config = dict(
    n_head=4,
    n_kv_head=1,
    norm='rmsnorm',
    norm_eps=1e-05,
    positions='rope',
    rope_fraction=1.0,
    qk_norm=False,
    beta1=0.9,
    beta2=0.99,
    grad_clip=0.5,
    decay_fraction=0.76,
    doc_mask=False,
)
MLP neurons of a small language model. Each row is named by its layer, matrix (gate and up: input weights) and neuron, and shows model dimensions 64-127. Each number is 50 + 12 x the weight over its row's rms, rounded and kept within 0 to 99. A neuron's up and down rows have the sign that makes its largest values positive.
A block is one neuron, or neurons of one layer that tend to fire together. After each block is what it responds to, as a language model described it from the Wikipedia text at the highest values.

L8.gate142:60 44 55 40 49 32 33 72 79 50 37 64 50 46 45 63 85 58 26 37 48 43 65 55 53 41 60 56 41 13 52 74 45 69 67 33 47 62 49 71 47 67 64 39 58 43 35 43 32 35 47 27 59 59 61 46 72 57 28 59 30 54 36 35
L8.up142:59 45 83 55 62 45 43 63 50 45 59 49 57 54 41 42 57 53 52 41 67 44 31 59 36 56 73 54 43 38 45 77 54 68 80 57 64 60 40 58 51 37 35 40 69 37 53 39 39 55 67 33 47 59 49 44 52 31 42 47 32 20 64 40
L8.gate159:49 54 66 51 61 43 53 49 45 40 57 44 55 47 41 43 54 74 49 51 47 35 67 55 42 34 70 37 58 31 76 50 46 48 46 34 51 30 53 62 40 77 38 48 54 58 47 83 34 53 32 18 41 56 45 41 59 46 40 59 20 59 62 51
L8.up159:49 51 49 42 61 56 62 73 43 66 47 63 57 64 60 43 51 45 35 48 68 44 61 74 33 49 46 50 61 55 60 36 73 31 48 60 53 57 64 62 57 47 44 54 45 58 71 60 24 37 34 60 46 41 40 58 56 32 42 44 50 33 38 32
L8.gate213:40 52 52 62 70 45 55 64 51 74 41 64 46 59 62 44 44 43 47 67 37 62 57 65 47 46 35 45 58 65 69 56 40 58 38 58 82 68 27 45 38 69 46 57 44 50 49 42 37 57 58 44 41 42 46 54 55 49 58 52 38 70 42 55
L8.up213:51 61 59 63 65 54 39 59 73 51 36 67 87 55 57 48 43 57 29 40 38 59 52 70 61 45 70 50 20 45 69 50 56 59 29 40 61 41 50 33 58 43 51 63 48 55 61 49 44 49 45 45 74 60 47 48 53 68 57 54 70 49 55 62
L8.gate337:33 37 51 62 73 47 50 42 67 57 36 52 57 42 58 65 44 56 26 53 39 32 48 37 55 53 65 36 46 29 71 31 65 54 39 48 54 55 36 51 44 59 54 58 38 58 73 71 46 69 65 42 58 48 39 42 54 31 49 40 30 66 42 55
L8.up337:46 30 49 54 48 48 55 50 63 54 52 46 50 65 73 41 45 55 55 54 48 32 46 40 41 43 57 39 52 61 68 35 45 52 39 35 57 55 40 68 37 45 70 21 58 67 67 56 33 39 69 41 47 45 46 38 42 25 39 44 38 44 59 45
Responds to: Percent signs in statistics. Mainly % after decimal figures in census, election and demographic text (12.7%, 95.89%) and sq in sq mi; weakly, word pieces inside names (Peterbor-ough, Jaip-ur) and country names ending birthplaces or table rows.

L3.gate54:66 47 21 52 31 48 52 41 61 61 28 59 45 55 46 39 61 50 43 55 45 38 45 38 65 53 51 79 57 67 56 35 53 44 48 54 56 51 40 46 39 44 74 50 24 33 36 61 71 52 62 43 56 58 57 68 47 37 75 41 34 42 34 42
L3.up54:68 34 34 48 51 63 66 50 32 55 71 57 68 38 14 27 56 77 43 40 41 49 48 59 60 80 64 56 57 39 53 56 69 55 49 39 41 50 62 42 30 56 42 43 49 49 35 77 54 46 26 54 50 61 71 48 50 34 47 63 46 48 40 67
L3.gate99:56 54 38 41 65 50 38 37 43 66 28 52 46 23 47 56 71 43 65 42 42 58 33 73 65 55 39 65 56 40 31 42 52 33 50 54 76 53 50 36 37 54 44 26 40 41 62 32 50 50 23 62 67 45 55 29 41 45 61 50 56 55 42 53
L3.up99:42 42 46 67 50 35 36 82 59 74 49 66 63 45 62 44 59 48 50 48 53 35 43 67 45 62 55 43 52 60 59 47 51 59 66 40 58 51 36 74 59 38 55 57 32 47 51 36 53 62 56 59 37 78 59 50 64 60 41 65 62 47 37 57
L3.gate348:57 51 50 42 41 42 51 52 50 41 58 67 74 39 49 40 55 70 46 31 55 50 45 88 47 83 66 58 55 52 46 56 47 57 22 55 65 57 62 74 63 47 55 45 59 49 42 53 38 73 71 44 61 65 61 52 44 57 56 42 68 51 56 58
L3.up348:50 55 58 46 44 71 51 47 40 41 49 58 47 19 37 51 42 49 53 30 62 61 31 57 60 55 43 43 75 42 37 53 60 65 64 46 54 41 65 48 54 46 58 44 48 62 56 65 37 65 39 42 53 38 50 44 33 50 47 57 39 68 73 37
L3.gate462:57 35 67 40 72 53 20 57 68 73 40 52 57 49 44 47 39 48 45 48 40 48 36 61 61 50 47 49 32 42 50 55 25 52 53 55 61 29 58 60 58 29 59 49 63 40 68 76 39 48 48 42 47 46 53 48 45 45 75 45 49 49 48 34
L3.up462:46 56 71 55 47 40 50 65 54 53 56 60 44 47 37 46 38 54 56 52 76 35 45 75 43 47 49 46 66 43 37 45 30 64 61 53 72 16 51 56 59 12 60 50 53 67 51 57 39 69 49 27 62 38 54 55 51 37 36 43 43 41 58 35
Responds to: Subject pronoun it/this. Pronouns it, It, this opening a clause after a period or comma, usually followed by was or is (such as however, it was); also mid-word fragments like st in Estimates and ch in discharge.

L8.gate77:53 66 51 41 52 68 67 37 63 41 24 51 59 64 45 48 57 41 54 57 35 54 52 74 50 57 59 40 40 58 61 49 48 58 53 55 50 54 53 79 36 73 51 28 28 50 62 35 47 60 44 65 74 57 46 49 30 59 33 53 63 41 51 62
L8.up77:66 58 52 68 59 66 61 48 77 50 48 64 29 50 75 61 46 47 45 55 25 57 30 40 40 42 55 35 50 37 78 47 34 62 70 71 49 48 46 53 28 31 49 44 38 74 46 42 51 46 34 59 65 45 61 34 67 22 53 46 63 59 57 47
L8.gate364:26 75 42 37 60 60 67 59 51 46 63 41 57 28 49 43 50 42 45 54 52 51 54 61 30 33 48 44 27 49 27 46 59 54 62 47 34 43 57 52 50 55 32 52 41 51 43 49 38 69 58 62 44 45 63 59 49 29 55 58 60 66 64 60
L8.up364:50 59 55 28 51 41 43 21 38 54 48 66 58 23 45 54 75 56 32 42 48 45 66 42 47 26 37 49 47 54 45 46 55 65 59 53 63 53 31 51 54 35 63 62 52 50 56 60 59 61 53 26 40 44 51 37 49 64 40 55 44 62 51 19
L8.gate373:41 77 59 36 55 81 61 41 34 42 48 59 69 47 53 63 66 44 50 65 61 79 50 47 38 43 66 41 50 35 44 40 41 64 55 60 72 67 44 68 59 53 73 46 55 69 41 56 56 56 52 58 67 40 69 51 44 45 63 59 29 41 57 46
L8.up373:47 65 47 37 53 52 51 40 55 63 46 31 59 54 65 52 62 61 33 72 37 58 61 51 36 34 50 40 44 41 36 33 37 86 47 48 38 27 52 48 51 48 61 66 43 61 63 65 66 67 56 38 45 35 72 41 55 56 58 43 32 62 40 60
L8.gate409:66 57 38 59 60 45 69 48 48 32 49 58 80 35 33 65 41 34 48 42 41 48 42 65 70 57 64 47 46 43 56 57 67 46 50 42 64 57 63 59 36 64 46 63 45 38 56 66 37 44 43 46 48 35 61 50 44 78 57 48 46 55 51 44
L8.up409:50 56 39 23 44 54 22 53 61 54 36 55 66 38 27 52 55 48 62 46 43 55 35 64 35 53 65 39 28 56 49 59 80 49 37 45 63 34 57 74 67 55 07 34 24 49 56 59 47 57 65 58 63 38 68 42 42 36 44 44 61 49 44 60
Responds to: Opening parentheses for asides. Opening parentheses (occasionally quotes or brackets) that add a parenthetical note after a phrase, as in Best finish: 2nd (1972), 18th of 18 (excluded).

L7.gate501:34 53 79 61 60 44 45 59 56 73 35 37 44 60 49 39 62 44 56 70 53 49 50 48 50 43 75 61 43 57 69 75 58 34 40 29 76 47 49 51 51 36 47 46 46 48 69 50 12 40 61 48 44 36 23 42 61 54 39 35 37 63 41 56
L7.up501:44 48 54 42 61 65 25 36 42 62 39 45 40 37 46 25 55 40 49 41 53 54 49 53 40 58 60 43 39 41 43 58 55 44 46 18 43 32 62 49 66 46 51 61 27 50 66 30 52 52 36 53 55 32 38 58 58 34 35 74 58 67 23 44
Responds to: Row and paragraph boundaries. Fires on structural boundaries: the pipe opening a new table row (chart, filmography and election tables), and sentence-final periods before a paragraph break or section heading.

L8.gate81:51 49 18 56 50 49 59 55 64 63 45 51 47 60 36 63 43 41 48 53 55 46 51 43 59 60 41 37 50 50 54 51 43 32 67 46 26 48 50 42 41 51 61 34 33 61 61 37 35 52 65 37 48 41 35 63 32 75 67 58 25 56 41 59
L8.up81:55 72 33 31 35 38 55 53 64 81 64 50 45 25 56 66 46 37 47 56 50 71 63 46 51 46 44 55 53 52 46 36 66 48 47 69 50 44 39 43 52 40 52 34 44 79 42 59 53 33 46 46 47 46 56 58 40 36 40 34 64 60 75 48
L8.gate181:74 46 32 76 53 55 64 55 41 52 41 48 51 47 51 25 68 42 53 64 40 29 51 43 61 48 51 50 47 68 61 22 51 55 63 58 69 37 32 51 42 59 64 39 44 69 43 34 52 45 44 30 29 50 47 49 66 46 42 53 47 52 39 63
L8.up181:37 47 36 45 24 58 30 47 66 52 35 29 50 26 58 57 40 61 33 49 29 43 42 47 50 51 40 50 27 54 51 38 33 50 49 63 45 41 44 60 66 50 53 46 54 59 60 47 57 63 43 35 35 57 46 65 48 56 45 53 60 53 33 38
L8.gate391:60 50 36 43 36 61 42 71 61 55 30 41 60 48 52 64 45 49 47 49 51 38 40 45 51 36 41 40 16 55 49 67 62 54 54 47 40 19 35 40 22 40 55 77 31 58 59 46 51 66 58 45 61 46 47 46 64 64 66 49 61 61 41 49
L8.up391:58 61 57 52 39 70 42 55 55 53 40 43 35 54 53 44 61 36 49 65 64 53 33 48 50 44 47 60 49 61 44 35 44 51 50 52 44 17 41 37 51 51 47 59 40 45 48 34 69 53 68 37 62 56 29 71 71 36 72 53 63 56 50 48
L8.gate553:44 47 57 35 42 48 49 66 39 62 50 40 49 48 32 37 57 39 50 35 39 46 35 45 64 57 44 47 43 52 57 28 46 41 63 55 34 45 29 57 51 67 34 38 33 75 64 67 68 39 72 65 31 53 42 48 17 38 44 50 66 38 33 63
L8.up553:56 16 61 67 65 55 39 41 31 57 56 28 48 45 45 40 31 46 32 41 41 49 56 26 43 66 61 35 50 47 29 31 49 41 50 42 54 59 63 53 54 52 51 33 54 41 56 56 50 51 74 43 52 50 59 48 54 70 32 66 59 37 39 52
Responds to: Word-completing noun pieces. Final pieces that complete a word split into tokens, mostly nouns, e.g. Sched-ule in wiki headings, appro-val, res-ign; also whole nouns like life, career.

L7.gate82:65 56 15 57 47 42 55 45 40 52 43 58 40 60 56 59 47 37 61 44 59 48 72 42 49 26 29 50 45 41 46 46 45 28 65 45 63 57 66 78 38 48 50 41 37 47 47 57 67 64 67 70 56 42 66 48 38 59 30 41 51 35 57 44
L7.up82:62 45 46 43 50 53 42 53 53 61 36 59 42 43 42 54 56 52 48 62 45 36 34 73 47 42 42 48 45 69 59 40 64 44 55 54 33 33 51 37 42 53 26 50 56 66 63 55 53 62 33 84 28 38 43 26 35 41 63 62 46 55 48 64
Responds to: Noun-completing suffixes. Final word pieces that finish multi-token nouns, often suffixes before of or a comma, such as -ance in guidance, -ity, -ation, -ties.

L3.gate59:50 54 37 39 53 34 64 59 38 58 43 52 49 71 35 48 57 49 65 75 61 59 50 39 44 27 73 40 55 58 60 27 47 49 51 43 65 45 38 48 56 62 56 48 55 44 49 40 57 43 43 72 70 67 67 36 28 42 45 39 49 43 59 52
L3.up59:49 45 64 46 68 52 50 61 62 69 37 47 33 35 52 46 59 55 52 50 51 64 33 80 38 38 71 63 49 70 33 49 53 44 42 36 61 18 64 64 54 47 60 61 43 36 35 67 60 49 39 61 44 35 62 45 71 41 59 43 49 36 49 65
L3.gate70:53 71 59 51 67 40 57 58 29 44 54 46 53 47 57 46 42 46 43 60 55 60 70 51 52 15 62 43 56 43 41 40 71 70 72 48 53 49 47 38 52 36 53 54 48 52 34 54 56 47 37 59 32 53 61 36 29 47 41 34 54 53 63 34
L3.up70:45 60 43 41 45 65 59 59 32 51 60 80 67 58 55 62 43 58 45 36 58 31 70 63 67 34 52 25 52 60 63 27 40 64 34 44 58 71 41 54 36 53 50 49 55 43 32 61 58 47 45 57 51 53 65 37 69 49 20 59 59 63 31 59
L3.gate409:59 54 40 54 65 43 31 49 48 49 43 39 56 67 57 61 40 48 58 57 54 45 49 56 72 24 51 34 72 70 49 35 28 63 51 48 24 43 56 58 50 42 18 65 43 66 68 58 71 36 55 67 53 46 63 54 33 36 53 47 71 49 54 68
L3.up409:49 55 53 71 55 70 73 75 46 43 55 49 40 32 49 55 46 55 51 59 34 35 32 62 39 46 47 47 45 40 29 65 43 25 63 44 44 44 49 37 53 55 55 49 50 15 62 46 32 41 45 40 52 42 43 52 58 39 59 72 67 52 42 44
L3.gate488:57 76 26 20 41 54 61 50 69 47 47 57 35 47 49 39 61 43 43 54 70 39 66 58 54 41 43 31 69 59 51 37 64 69 49 43 46 29 64 56 58 53 46 44 46 55 59 66 52 39 68 46 60 56 65 39 25 62 51 46 68 40 35 54
L3.up488:45 69 36 43 38 60 59 53 75 66 63 54 43 45 39 44 49 71 41 48 54 55 55 53 37 44 46 51 73 47 49 56 50 49 33 44 45 59 75 44 72 52 65 53 45 36 38 30 62 43 60 47 70 56 38 47 61 39 43 52 60 30 66 69
Responds to: Opening quote marks. Opening quotation marks mid-sentence before a quoted phrase or title (a "wunderkind", for "The Mikado"); also opening parentheses after names (LUX), (incumbent).

L3.gate52:63 39 47 48 71 44 42 67 44 65 27 52 45 39 62 77 30 48 55 22 58 62 28 52 39 37 62 55 48 24 34 25 52 55 76 55 71 31 47 26 56 53 52 32 37 42 47 58 42 59 24 47 52 59 57 63 64 36 44 54 62 43 37 73
L3.up52:49 53 41 78 42 53 40 61 49 66 45 65 42 41 15 56 50 43 76 44 48 58 47 56 34 42 49 43 60 50 32 52 59 49 38 25 45 37 40 53 65 70 23 65 38 29 46 42 57 42 46 35 52 57 50 45 28 62 36 47 59 62 41 46
L3.gate328:47 78 37 50 54 37 54 50 44 75 33 63 30 45 33 77 57 40 89 39 39 62 37 63 53 39 36 49 56 58 37 49 39 54 64 37 46 48 58 61 45 38 34 48 35 49 39 39 64 37 59 52 60 39 44 33 45 58 72 32 42 65 57 44
L3.up328:47 52 52 52 72 37 48 51 69 64 40 48 78 66 56 58 35 44 54 50 44 30 35 52 62 57 44 54 44 73 53 39 59 48 60 48 69 55 31 61 56 49 35 52 48 46 54 53 69 30 78 60 74 47 41 63 53 48 49 49 58 57 34 60
L3.gate378:51 43 24 47 47 44 58 45 57 52 17 68 28 52 68 58 52 62 50 51 60 58 72 50 44 48 70 54 37 36 53 44 62 70 39 51 69 60 54 49 52 56 40 53 48 64 36 50 35 63 84 62 65 40 64 56 47 74 61 60 44 62 53 79
L3.up378:56 50 37 56 44 61 36 42 43 75 43 63 58 37 42 55 64 47 36 39 51 55 63 59 47 25 48 49 42 54 38 48 41 48 41 55 50 39 54 48 53 42 42 35 35 40 39 50 74 37 56 50 33 50 63 38 46 52 73 31 69 61 45 46
L3.gate481:40 41 55 46 56 26 48 49 45 60 52 60 55 51 51 64 49 74 41 54 50 31 60 61 36 47 48 41 48 59 55 31 33 26 51 57 56 44 35 53 41 34 46 41 29 59 56 59 41 54 30 53 42 39 53 52 67 50 64 57 26 60 51 28
L3.up481:44 66 61 53 66 53 56 41 55 49 48 63 51 55 49 61 65 66 42 30 38 77 43 60 54 64 27 16 52 51 40 32 41 45 56 52 20 42 57 44 68 39 56 46 43 75 56 51 65 34 51 52 53 76 50 45 51 43 37 46 46 71 45 43
Responds to: Word-completing suffix pieces. Middle or final word pieces that complete a word split into subword tokens, especially "est" in requ-est, sugg-est, gu-est, plus -ation, -ant, -ly, -ce.